config = dict(
    positions='learned',
    attn_scale=0.125,
    init_std_up=0.0312,
    init_std_down=0.00669,
    decay_fraction=0.821,
)
MLP neurons of a small language model. Each row is named by its layer, matrix (up: input weights) and neuron, and shows model dimensions 64-127. Each number is 128 + 24 x the weight over its row's rms, rounded and kept within 0 to 255.
Before each neuron's rows, "fires on" lists the tokens most often at its 100 highest values on Wikipedia text that the model never trained on; "fires in" lists the words (lower case) most often at its 100 highest values on Wikipedia text that the model never trained on. A number after a token or word is its count.

fires on: " Ch" 33, " the" 19, "A" 14, " C" 10, "C" 9
fires in: "the" 19, "championship" 8, "champions" 7, "ncaa" 7, "usa" 7, "concacaf" 6
L6.up900 [125 125 128 113 119  88 124 138 138 111 131 109 139 166 140 120 115 132 149 108 137 129 170 111 153 107 122 134 196  99 172 155 129 134 118 136 117 168  93 145 131 137 146 128  81  94 142  97 170  93 104 101 103 110 115 137 126 127 113 105 131 105 152 138]

fires on: " of" 28, "rit" 24, "if" 19, "ast" 12, "ak" 11
fires in: "of" 28, "california" 12, "british" 8, "britain" 4
L4.up1023 [147 156 120 125 133 130 120 140 114 126 114 130 117 132 110 137 134 124 102 154 156 192 143 109  94 158 111 109 129 114 122 130 143  84 140  93 113 127 103  71 109 161  93 117 105 161 113 129 133  84 103 109  74  88 173 160  99 185 122 125 162  76 137 137]

fires on: "ore" 42, "ing" 21, "ong" 14, "ide" 14, "ome" 4
fires in: "more" 23, "side" 7, "single" 7, "korea" 6, "moore" 6, "song" 6
L4.up227 [ 96 118 150 111 157  82 165 102 120 152 134 149 137 201 180 117 156 140 140 137 132 119 154 118 128 108 104 132 150 198 116 109 134 115 122 102 116  87 144 130 136 134 161  82  91 116 150 114 119  67 123  86  92 113 112 179 199 124 110 121 107 122 124 165]

fires on: "id" 33, "ill" 32, " or" 10, "el" 7, "hn" 7, " de" 5
fires in: "david" 15, "williams" 14, "william" 12, "did" 7, "john" 5
L6.up835 [119 156 112 109 152  85 121 163 122 134  81 185 143  99 127 102 139 118 117 137 101 119 157  97  85  98  97 119 151 188 130 135 121 123 116 165 134 135 118 131 141 148 141 125 103 139 112 190 145 102 127 130 136 140 153 154 152 164 120 119 121 102 133 152]

fires on: " as" 35, " it" 21, " which" 12, " It" 11, " I" 6
fires in: "it" 33, "as" 32, "which" 12, "that" 5
L7.up159 [144 122 137 129 138 136 134 104  88 152 132 131 130 153 168 120  92 118 139 135 141 136 131 134 111 160 127 144 118 106 132 110 137 135 117 134 170  99 176 170 118 165 135 132 100 113 109 148  84  82 137 107 121 134 109 140  69 113 117 133 115 122 144 175]

fires on: "and" 25, "ow" 23, "os" 11, "st" 11, "oy" 7
fires in: "band" 18, "whose" 14, "best" 10, "however" 7, "book" 7, "bowl" 5
L6.up994 [113 167 125 150  81  79 155 141 154 100 157 155 135  90 165 104  97 115 178 119 117 133 172 119 115 112  95 138 126 149 147 121 134 142  68 161 143 119 181 140 150  98 167 111 122  85 138 105 140 104 106 124 136 119 157 150 142  86 128 128 120 162 101 137]

fires on: " the" 81, " their" 7, " this" 4
fires in: "the" 81, "their" 7, "this" 4
L6.up707 [ 78 158 152 171 104 154 154 119  99 151 163 114 155 190 149 130 127 119 150  79 121 133 161 107 133 104 122 163 170 163 134 137 166 146 135 158 126 115 108 116 132 146 166  71  94 117 174 113 139 114 125 122 119 164 122 130 135 154 122 123 142 115 150 138]

fires on: " and" 80, " of" 6, " The" 4
fires in: "and" 80, "of" 6, "the" 4
L6.up738 [127 172  77 140 147 147 104 145 108 105 128 113 128 103 162 128 120 110 157  90 156 114 117 118 148 134 116 128 131 123 176 125 133 131 115 119 150 118 157 143 172 140 160 122  90 116 197  72 117 129 148 125 168 133 141 150 119 100 115 117 137 115 143 157]

fires on: "ly" 54, "ed" 9, "ing" 9, "e" 9, "2" 8
fires in: "early" 21, "opened" 8, "eventually" 7, "episode" 6, "opening" 5, "additionally" 5
L7.up657 [123 118 154 105 124 126 121 132  90 119 162 140 177 158 133 142 162 116 136 145 122 127 156 121  90 116 113 142 130 129 121 138  67 134 109 103 148 109 122 112 102 144 111 113 137 162 115 159 121 116 109 109 129 110 135 122 118 176 117 121 134 180 107 119]

fires on: " the" 29, " s" 15, " its" 12, " was" 8, " des" 8, " a" 8
fires in: "the" 26, "its" 12, "was" 8, "well" 7, "a" 6, "his" 4
L8.up858 [126 164 104 193 125 109 143 108 104 167 149 120 112 127 145 128 113 110 112 123 140 121 143 114 153 138 130 169 125 140 149 118 130 121 115 170 142  97 136 137 158 169 145  99  88 129 192  86 163 126 170 102 179 142 129 152 117 120 138 123 117 132 168 109]

fires on: "ile" 46, "ver" 25, "qu" 6, "ore" 6, "ome" 4
fires in: "while" 46, "several" 11, "before" 6, "everyone" 4, "ever" 4, "become" 4
L6.up90 [143 170 140 144 181 124 137 103 113 120 164 140 134 145 165  99 113 126 176  90  84 128 154 135  75 180  82 174 128 131 166 110 117 152 151 151 119 110 134 140 114 101 172 151  85  99 117 118 112  94 112 137 142 129 156 151 154 116 114 127 165 119 122 110]

fires on: " The" 54, " A" 18, " In" 13, "E" 8
fires in: "the" 50, "in" 12, "e" 8, "a" 5
L4.up257 [114 149 103 134 141 133  82 145 130 103 175 106 133 109 133 156 130 120 117  78 128 123 115 142 138 134 123 141 123 114 135  70  94 155 105 132 117 125 192 146 223 184 110 128 117 111 156 117  75  96 133 123 150 175 154 133 114  93 135 137  95 146  96 112]

fires on: " be" 99
fires in: "be" 60, "being" 12, "before" 10, "began" 4, "best" 4
L4.up119 [131 157 139 155 129 120 115 159 116 132 135 144 167  86 163 162  91 105 140  96 115 129 132  73 109 136 126 141 110 151 138 144 124 141 147  72 141 159 133 143 139  99 162  91 147 143 107 167 106 162  93 168 122 163 136 136 133 122 112 112 121 144 155 147]

fires on: "ward" 35, "ain" 34, "pp" 5, "ct" 5, " app" 4
fires in: "awards" 17, "award" 12, "main" 9, "painting" 6, "awarded" 6
L7.up135 [135 125 138 129 125 110 129 119 111 152 185 150  97 160 186 120 141 140 127  90 182 153 116 176 129 132  86 162 138 110 162 108 123 144 131  92 108  97 145 135 128 165 143 103 146 126 150 122 112 123 153 113 126 128 153 115 163 121 107 107 159 104 144 144]

fires on: " its" 47, "'s" 27, " his" 24
fires in: "its" 46, "s" 27, "his" 24
L4.up466 [110 144 134 163 111 132 148 120 105 117 201 134 145 167 168 146  77 124 115 112 121 121 157 144  95 150 107 136 141 117 133 113 133  71 120 103 116 112 128 111 191 140 148 130 116 131 138 123 122 130 151 117 150 106 124 160 132  89 127 122 125  79 107 115]

fires on: "to" 32, "ational" 15, "ain" 14, "h" 13, "ive" 9, "ish" 7
fires in: "into" 31, "international" 15, "against" 5, "english" 4
L4.up82 [146 129 132 128 140  97 132 138 153  85 145 133 143 140 124 116 143 113  82 122  96 118 105  95 128 163 114 148 120 127 182 119 182 136 158 135 106 105 131 139 104 190 128 135 173 126 157 146  70 136 118 140 159 120 112 179  71 137 116 106 105 102 128 136]

fires on: " to" 94, " and" 4
fires in: "to" 76, "town" 9, "and" 4
L7.up231 [162 141 146 100 139 108  96 114  49 152 151 156 135 150 115 166 101 132 111 105 105 157 112 110  72 162 108 112 156 101 143  95 127 123 115 145 165 126 140 124 135 143 123 136 123 163 154 105 102 115 164 144 142 103  98 164 105 125 125 111 116 117 180 123]

fires on: "ward" 33, "own" 32, "ear" 18, "inal" 4
fires in: "awards" 14, "known" 13, "award" 13, "year" 13, "town" 7
L4.up271 [122 108 143 124 128  86 137 115 153 131 147 128 111 159 115 121  89 156 166 104 151 184 185 131 135  93 104  97 141 119 135 113 154 130  98  72 102 135 187 121 148 113 112 137 138 112 147 153  88 117 134 143 127 159 129 136 128 123 114 117 183 103 121 127]

fires on: " in" 40, " is" 17, " was" 11, "p" 9, "ly" 5
fires in: "in" 34, "is" 17, "was" 11, "open" 6
L8.up590 [169 114 112 110 117  83 134 118 162 131 150 127 111 131 148 137 120 131 127 136 114 126 106 112 142 155 119 158 137 149 151 126 101 136 142 115 126 145 151 108 113 117 142 159 121 124 145 146 161 140 106 148 107 133 156 158 123 163 112  99 145 159 132 158]

fires on: "ore" 47, "ost" 19, "re" 9
fires in: "more" 40, "most" 16, "moore" 6
L6.up137 [106 137 165 127 159 137 135 112 147 109 138 142 104 119 133 111 151 152 135 135 120 121 158 116 153 125 127 162  99 192 134 138 114 120 120 141 141  99 133 126  96  97 114 100 117 114 107  60 113 118 149 140  92 145 146 149 101 148 122 132 150 140  81 174]

fires on: "ic" 27, "ent" 27, "ial" 12, "ion" 12, "ical" 9, "e" 4
fires in: "music" 20, "management" 15, "musical" 8, "memorial" 7, "million" 5, "museum" 4
L6.up448 [127 117 144 171 114 137 161  93 101 165 139 189 128 126 185 135 118 154 133 107 135 135 170 113 127 133  92 148  88 152 147 139 145 123 132 131 109 101 154 127 155  98 142 100 118 119 120  97 117 149 153 104 126 126 123 140 137 145 115 107 163  91 138 171]

fires on: " The" 79, "ob" 7, "ath" 5
fires in: "the" 72
L4.up559 [111 129 116 136 134 124  98  93 110  86 156 134 160 152 105 135 114 136 162  81 147 127 129  83 111 141 126 164 147 128 139 111 142 124 138  99 115 134 128 140 182 157 130 110 137 129 133  99 170 118 155 123 122 134 171 164 135 150 106 113 147  90 140 101]

fires on: " was" 41, " be" 24, "n" 13, "ff" 7, " is" 4
fires in: "was" 41, "on" 13, "being" 8, "began" 7, "is" 4, "be" 4
L7.up969 [112 128 102 162 113 137 149 144 127 115 112 141 125 115 151 125  91 123 157 101 107 150 123 102  70 130 118 156 120 147 128 102 167 102 105 114 116 129 205 156 140 129 150 146 136 131 131 137 167 128 132 128 107 117 154 137 147 127 107 106 168 144 146 146]

fires on: " New" 43, " The" 17, "orn" 14, " Cl" 7
fires in: "new" 33, "the" 14, "california" 10, "newton" 4
L4.up134 [128 169 123 103 161 132 143 123  85  45 148 110 109 140 155 143 124 148 138 133 117 108 155 133 115 135 111 101 145 124 130 156 164 124 110 119  95 129 127 152 134 152 119 124 128 160 150 144 127 102 158 124 145 104 187 151 161 195 112 131 164  86 129 147]

fires on: "6" 34, "7" 19, "5" 14, "9" 12, "8" 10, "4" 9
fires in: "6" 27, "9" 9, "7" 8, "5" 7, "8" 7, "4" 6
L4.up638 [128 148 121 104 158 148 181 149 109 140 142 120 182 107 114 176 106 157 150 103 139 124 200 105  96 141 104 102 130 129 113 146 142  81 115 119 133 114 108 128 157 116 153 129 134 121  96 114 134 136 127 151  89 131 176 108 169 140 112 116 107  86 109 123]

fires on: "ile" 38, "ing" 32, "ed" 17, " of" 7, "ver" 4
fires in: "while" 38, "being" 11, "of" 5, "having" 4
L4.up465 [165 161 131 125 127 104 129 146 126  96 145 150 136 103 110 126 124 132 115 153 119 138 189  93  83 135 111 115 113 138 120 147 155 166 136 166 104 140 114 142 117 116 145  96 101 111 135 156 143 141 102 126 157 131 176 155 153 202 126 109 158 147 167 156]

fires on: " of" 59, "um" 11, "g" 8
fires in: "of" 59, "album" 9, "release" 5, "region" 4
L6.up74 [108 150 101 190 138 111 122 107  83  72 131 141 125 126 145 140 105 141 132  98 117 123 125 127 125 142 108 132  69 108 115 136  97 125 148 128 120 117 100 143 129 127 114 131 143 119 145 103 151 124 166 179 109 137 109 124 121 107 139 129 101 124 118 121]

fires on: "y" 51, "ig" 30, "it" 6, "iz" 5
fires in: "they" 19, "original" 15, "originally" 12, "either" 6, "any" 5, "everyone" 5
L8.up346 [131 140  70 166 139 111 101 112 145 104 134 143  99 121 130  98  89 120 121 101  97 162 138 117 141 159  96 158 143 121 130 130 130 129 115 135 167 138 159 114 134 115 143 120 132 159 152 146 114 142 159 140 160 103 164 151 148 135 107 145 170 127 131  60]

fires on: "ist" 28, "ust" 18, "ow" 16, "y" 6
fires in: "history" 19, "just" 14, "july" 8, "however" 8, "how" 7
L7.up830 [124 137 162 112 104 158  86 140 125 177 181 152 102 142 162 107 153 132 120 112 116 164 157 148 107 161 108 151 154 132 140  85 140 100 141  78 153 152 135 143 161 135 135 117 113 139 135 113 120 114 106 133 122 119 127 141 133 127 118 130 146 176 129 103]

fires on: "ord" 28, "ore" 19, "id" 12, "and" 9, "ide" 7
fires in: "candidate" 16, "more" 15, "recorded" 7, "record" 6, "records" 5, "recording" 4
L6.up243 [139 150 161 111 150  81 171 126 107 118 127 135 164 128 160 141 128 182 178  99 132 121 151 144 108  88 108 167 110 135 129 126 135 126 155 153 153  98 123 126 111 132 119 125 110 140  88  95 131 115 117 110  99 122 140 149 130 104 122 100  96 121 157 173]

fires on: " The" 79, "The" 14, " the" 7
fires in: "the" 86, "they" 9
L6.up391 [ 87 153 107 166 133 128  97 147 107 100 131 117 123 109 125 125 110 138 174 137 163 166 122 117 111 136 119 181 189 146 169  84 108 134 118  96 115 146 128 124 156  96 108 130  84 158 159 160 164 121 171 141 123 105 156 184 123 121 131 110 147  93 112  75]

fires on: "l" 23, "ong" 19, "um" 17, "ear" 9, "ou" 8, "le" 6
fires in: "all" 17, "album" 11, "alongside" 9, "along" 9, "year" 6, "you" 6
L6.up314 [143 147 129 132 144 118 132 100 111 128 108 144 131 147 103 108 142 141 217 109 122 152 142  83 108 119 102 140 116 141 150 100  83 125 121 161 132 170 130 159 138 156 127  97  82 105 162 127 113 119 195 148 160 147 133 139 132 128 107 109 135 101  96 138]

fires on: "oll" 28, "ive" 17, "ther" 9, "l" 9, " of" 8, "all" 7
fires in: "five" 17, "following" 16, "of" 8, "follow" 5, "followed" 5
L8.up265 [131 192 125 161 119 126 150 146  97 111 182 133 128 147 181 136 111 130 125  97 128 121 190 112 133 146 115 134 127 102 136 113 107 103 154 114 143 117 136 140 158 156 138 151  69  67 129 118 102  94 132 140 139 138 153 138  99 193 130 114 120  98 105 177]

fires on: "ow" 38, "ly" 21, "oll" 11, "ul" 9
fires in: "following" 28, "early" 11, "follow" 9, "eventually" 7, "followed" 7
L6.up565 [117 143 116 116 145 166 164 140 128 117 151 207 176 113 170 108 113 106 189 128 147 111 131 145 116 126  96 131  82 120 129 137  89 131 112 117 135 104 160 142 125  95 102 109 171 102 120 156 108  95 142 136 120 120 108 140 107 166 131 100 135 163 123 157]

fires on: " and" 37, " but" 27, " who" 14, "n" 12, " also" 7
fires in: "and" 37, "but" 27, "who" 14, "when" 12, "also" 7
L6.up95 [118 171 114 119 126 144 128 103 126 114 111 196 109 127 139 102  91 141 116 124 117 133 149 175 131 118 104 149 137 153  93  94 109  83 137 143 117 123 167 157 145 125 166 166 122 129 133 155 112  77 125 132 129 141 135 200 129 116 106 127 124 106 126 116]

fires on: " with" 89, " includ" 6
fires in: "with" 85, "including" 5
L4.up195 [153 161 127 138 126 106 120 122 146  84 107 149 125 169  96 146 136 166 140 108 133 141 187 110 146 146 117 100 101 129 121 163 162 101 117 146 101  94  92 108 140 122 140 142  94 153 163 153 145  82 115 113 145 123 132 199 112 111  94  94 116 125 117 131]

fires on: " of" 29, "ade" 23, "ost" 8, "ore" 8, "ult" 7, "e" 7
fires in: "of" 26, "made" 23, "more" 8, "most" 6, "multiple" 4
L8.up288 [150 154 129 155 168 130 124 116 101  92 143 149 100 148 172 125 153 127 133 112 153 124 137 117 175 137 132 125 124 126 105 112 101 154 126 105 135 133 127 145 125 151 164 171 102 105 192 124 119 119  94 107 139 125 170 172 145 144 132  92  97 156 128 165]

fires on: "ity" 38, "ge" 15, "il" 10, "m" 8, "ral" 7, "im" 7
fires in: "city" 34, "college" 15, "central" 7, "cm" 4, "civil" 4, "cup" 4
L6.up32 [170 171 114 155 172 111 173 124  96 127 126 141  74 102 152 166 138 138 109 122 170 132 142 174 146 126 107 163  85 156 141 164 153 164 128 124 135  95 116  90  81 100 128 124  99 149 118 129 108 131  98 120 102  92 148 115 111 106 114 111 158 145 162 133]

fires on: " to" 40, " for" 13, " s" 11, " of" 11, " in" 10, "ost" 5
fires in: "to" 33, "of" 11, "for" 10, "in" 7, "most" 5
L8.up320 [120 123 137 147 145 107 140 115 113 106 130 118 150 168 118 181  74 133 100 121 149 147 133 131 132 150 125 128  91 173 122 138 117 149 135 116 157 149 113 123 161 143 125 141 136 138 122 127  74 121 115 124 142 152 140 201  72 148 107 106 113 141 134 176]

fires on: " and" 36, " the" 33, " to" 11, " of" 10, " le" 4
fires in: "and" 36, "the" 32, "to" 11, "of" 10
L4.up1014 [135 166 105 169 144 162 145 129  98 153 138 119 169 186 124 116 137 131 119 137 126 141 104 101 114 160 108 124 147 102 145 118  90 110 144  51 129 138  88 166 143 136  90 119 143 148 116 166 128 149 197 141 126 113 130 153 137 162 120 123 126 113 160 116]

fires on: " of" 52, " for" 19, "st" 12, "g" 4, " with" 4
fires in: "of" 52, "for" 16, "against" 12, "with" 4
L6.up168 [ 86 184 116 185 102  91 138 130 143 140 102 118 145 156 157 101  97 111 138  76 109 212 108 102 105 180 118 132 198 114 148 176 140 123 118 141  97 137 127 127 133 109  82 111 155 149 149 142 174  94 113 105 122 105 127 191 112  83 124 119 120  86 120 129]

fires on: " it" 51, " se" 29, " It" 5, "ver" 4, " re" 4
fires in: "it" 55, "seen" 6
L6.up26 [116 148 147 148 180 135 145 124 132 130 109 127 170 106 155 185 113 132 157 145 123 125 150 116 140 129 124 175 111 143 126 124  91  98  80  92 130  94 162 177 143 157 165 110  95 121 110 125  77 131 172 120 116 114 129  94 106  90 129 127 130 120 125 134]

fires on: " to" 38, " at" 17, " of" 8, " im" 7, " Le" 7, " U" 5
fires in: "to" 21, "at" 11, "of" 8, "town" 8, "league" 7, "top" 4
L8.up637 [132 131 153 161 153 124 155 159 119 143 101  90 129 195 141 144 102  99 121 118 123 143 126 152 158 131 127 118 118 127 165 136 153 109 115  95 110 153  95 132 105 141 124 146 137 144 110 123 128 105 132 106 118  97 105 110 122 156 113 131 161 102 162 113]

fires on: "is" 21, "op" 17, "ig" 17, "ou" 10, "g" 9, "it" 6
fires in: "episode" 17, "people" 15, "original" 9, "announced" 5, "originally" 5, "either" 5
L7.up668 [116 144  86 136 134 148 128  68 113 154 132 156 129 113 130 108 106 169 151  95 112 116 115 142 100 116 124 167 102 137 134 161 100 121  64 147 169 133 169 123 125 154 126 130 128 124 149 132  96 140 157 127 126 150  99 114 120  74 116 138 132 157 148 113]

fires on: " and" 75, " or" 5, " de" 5
fires in: "and" 75
L8.up778 [159 147 106 144 119 131 144 101  95 171 111 141 161 101 109 174 137 165 117 129 143 142 115  97 106 154 121 154 155 174 124 120 134 106 114 126 134 115 147 119 115 131 150 111 133 178  61 106 120  79 168 134 164 125 121 124 147 198  98 132 159  96 131 138]

fires on: "on" 24, "ong" 19, "ear" 14, "am" 13, "om" 5
fires in: "named" 11, "near" 10, "non" 9, "along" 9, "nominated" 8, "alongside" 6
L6.up433 [ 76  91 125 133 150 106 114  80 129 116 123 135 160 171 146 134 120 189 164 112 129 148 113 137 146 120 119 177 156 121 167 132 132 123 145 144 148  84 112 153 135 173 137 138 111  94 103 131 109 113 182  91 148 167 103 199 110 136 116 107  85 100 109 163]

fires on: "ain" 18, "ile" 17, "ver" 17, "an" 13, "ade" 13, "ill" 6
fires in: "while" 17, "made" 13, "remained" 11, "over" 11, "million" 5, "companies" 4
L6.up67 [125 189 110 122 172  86 145 101  94 119 154 142 114 116 154 106 130 117 187 155 120 118 132 165  89  88 110 150 117 158 160 119 153 150 126 166 136 116 131 154  91 123 143 157  86 119 159 145 146 110 149 122 144  99 135 160 125 117 142 107 138 138 142 147]

fires on: " at" 80, " from" 8
fires in: "at" 62, "from" 8
L4.up741 [148 183 117 120 163 114 170 153 147 119 137 120 100 145 148 165 109 127 153 109 123 162 112 147 147 157 122 168 127 153 143 162 122 174 119 172 120 146 132  78 154  78 145 144 102 109 180 101 118 160 118 101 167 125 137 159 121  99 138 128 135 132 101 159]

fires on: "ost" 35, "any" 14, "ok" 11, " other" 9, " Jo" 9, "orn" 4
fires in: "most" 28, "many" 13, "other" 9, "poker" 8, "john" 6, "morning" 4
L6.up540 [130 129 137 143 131 160 110  93  94 157 119 113 125 159 133 144 138 125 143  95 127 110 159 132 103 110 117 132 118 137 136 162 154 145  79  68  93 117 143 148 131 109 130 107  95 157 114 111 167 122 106 148 100  85 153 151 137 133 121 137 119 135 123 171]

fires on: " In" 59, " in" 37
fires in: "in" 40, "international" 13, "institute" 6, "info" 4
L6.up924 [119 143 120 162 190  91 137  97 126 122  89 116 120 121 137 153 127 127 141 114 103 168 113 122  90 135 116 131 108 146 129 159 156 153 150 149 194 134 145 147 157 106 131 112 104 105 148  87 139 140 123 120 158 121 163 140 120 104 120 107 120  82 168 157]

fires on: " the" 34, "wn" 13, "outh" 10, "ate" 10, "orth" 7, "ar" 7
fires in: "the" 35, "town" 13, "south" 10, "state" 8, "catholic" 6, "north" 5
L6.up541 [118 138 152 151 121 166 196 127 100 102 160 152 126 143 131 115 122  93 162 103  91 133 156 133  85 178  91 138 112 162 137 158 147 104 110 118 155 147 124 174 153 183 103 102 104 152 154 148 141 140 105 116 132 128 134 197 104 165 117 100 134 100 101 140]

fires on: "ost" 18, "ed" 12, "any" 11, "orn" 10, "al" 7, "ay" 7
fires in: "most" 16, "many" 11, "born" 8, "may" 7, "medal" 6, "much" 4
L7.up991 [152 110 133 132 117 107 120  75 110  93 168 144 113 180 134 143 201 103 165 130 114 138 144 149 118  94  96 200 175 132 142 158 111 159 136 115 120 101 176  91 162 122 169  95 118 114 144 134 137 130 148 103 109 120 144 184 128 138  96 102 136 125 140 143]

fires on: "ver" 21, "n" 14, "S" 12, "ile" 6, "ough" 5
fires in: "however" 20, "when" 13, "s" 12, "while" 5
L8.up352 [148 152 121 149 142  82 117 123 143  97 161 119 153 104 159 125 106  96 184 143  91 129 141 132 117 154 134 125  92 128 169 133 130 142 115 151 129 129 147 173 144 134 139 117 141 114  77 151 130 122 128 178 144 121 113 179 129 102 130 149 124 111 105 145]

fires on: "uch" 19, " of" 19, " to" 15, " in" 8, "ed" 7
fires in: "such" 19, "of" 17, "to" 13, "in" 6, "on" 5, "known" 4
L8.up101 [149 153 138 118 137 127 161 106 142  96 140 152  98 153 124 137 133 126 120 136 144 138 146 118 105 135 104 126 115 143 139 116  98 126 146  89 139 138 113 132 186 126 114  97  70 152 149 112  93 136 144 182 105 135 109 155 158 146 117 146  72 113 161 145]

fires on: " the" 42, "uring" 8, "cc" 8, " his" 7, "o" 7
fires in: "the" 39, "during" 8, "according" 8, "his" 7
L6.up63 [ 95 157 158 175 117 116 117 142 109 117 168 128 141 163 157 138 102 131 127  93 156 141 114 155 123 133 123 150 166 137 135  80  96  63  98 101  93  98 168 108 152 122 121 133 130 140 147 156 115 136 112 123 125 149 114 129 151 151 113 133 161 118 109 129]

fires on: "he" 18, "O" 16, "ot" 9, "W" 7, "The" 6, "in" 5
fires in: "when" 13, "on" 13, "total" 9, "she" 5, "win" 5, "he" 5
L6.up13 [113 116 146 126 128 122 122  94 110 129 222 130 100 141 103 115  96 101 106 121 131 135 114 139  56 137 113 120 133 144 154 102 131  82 105 111 124 135 148 168 166 148 136 104 131 172 143 119 113 112 119 134 159 162 104 138  76 135  96 136 143  92 131 164]

fires on: " of" 46, " for" 32, " the" 14
fires in: "of" 46, "for" 28, "the" 13
L4.up656 [150 100 111 175 130 155 144 137 103 129 118 116 129 169 163 144  84 133 119 143 131 168 145 192 169 159 118 111 160 122 138 133 104  90 148  81 127 156 136 133 143  74 109 144 146 167 125 156 136 127 178 125 133  85 127 165  56 126 123 112 126 123 147  96]

fires on: "ern" 22, "ew" 15, " New" 14, "ort" 12, "est" 11, "ast" 10
fires in: "new" 24, "western" 12, "northern" 11, "modern" 8, "last" 7, "west" 6
L6.up545 [ 60 139 117 136 162 125 142 122 155  65 146 132 151 116 178 118 125 152 138  90 111 131 151 117 104 153  97 137 162 157 121 129 125 130 126 107 174  84 105 150 172  94 186  96 144 106  87 142  90 136 137 154 141 153 121 177 155 160 106 113 137  75  91 166]

fires on: "ile" 31, "re" 13, "z" 12, "is" 9, "n" 9, "er" 6
fires in: "while" 33, "where" 13, "when" 9, "khz" 7, "his" 7
L6.up93 [137 175 153 166 139  69 102 111 141 152 122 117 115 136 154 114 112 135 156 126 135 155 161 156 127 143 129 112 119 126 138  56 166 134 103 164  93 142 153 183 107 145 135  91 114  95 157 131 123 156 154 134 124 105 112 126 103  96 114 121 138 120 136 139]

fires on: " its" 47, " the" 14, " his" 12, " their" 8, "al" 8
fires in: "its" 47, "the" 14, "his" 12, "their" 8, "total" 8
L6.up898 [ 89  94 142 179 123 158 119 148 117 122 157 131 140 151 164 140  61 121 114  65 104 134 127 103  68 121 108 143 138 119 164 153 137  95  98 104 150 103 176 150 174 115 120 116 172 178  96 124 124 130 155 111 105 139 111 154  98 119 113 120 148 133 152 136]

fires on: "n" 33, "en" 27, "rit" 11, " play" 7, "ile" 5
fires in: "when" 32, "between" 27, "writer" 5, "while" 5
L7.up415 [130 165  95 146 172  85 112 141 129 148 112 130 130 108 161 118 130 116 198 142 131 134 181 129  83 152 100 128 156 143 132 137  98 127  92 110 135 116 134 151 119 122 143 112 109 102 140 146 136  93 115 113 139 111 125 173 147 126 116 124 131 117 141 131]

fires on: " at" 61, " t" 19, " in" 12, "t" 5
fires in: "at" 49, "in" 8
L7.up525 [122 128  71 131 148 109 175 192 130 115 112 128 138 147 132 206  96  94 105 155 111 185 113 115 119 148 119 142 113 164 147 154 154 145 159 111 122 149 117 110 111 131 125 114 105  91 134 111 165 123 125 105 115 155 185 137  98 187 123 138 184 113 131 133]

fires on: "i" 23, "re" 19, "n" 18, " be" 9, " first" 6, " n" 5
fires in: "william" 12, "williams" 11, "northern" 8, "there" 7, "be" 7, "first" 6
L8.up195 [109 143 140 111 170 123 156 106 120 157 104 165 160  90 134 127 100 147 133 107 131 106 134  87  58 148 108 130 152 157 143 144 119 125 144 148 151 115  90 120  63 128 142 123 135 143 134 188 138 153 109 173 130 166 121 165 149 139 137 125 131 137 130 187]

fires on: " as" 55, " con" 12, "s" 9, " is" 8, " bec" 6, " was" 4
fires in: "as" 53, "is" 8, "became" 5, "was" 4
L6.up340 [ 86 157 135 127 102  85 146 141  76 115 146 130 161 172 150 135 157 125 191  90 123 178 107 118  97 107 107 160 146 110 152 111 142 115 111 138 100 129 135 107 140 158 177 151 123  81 141  99 131 150 133 157  97 118 142 144 144 195 123 104 152 145 170 149]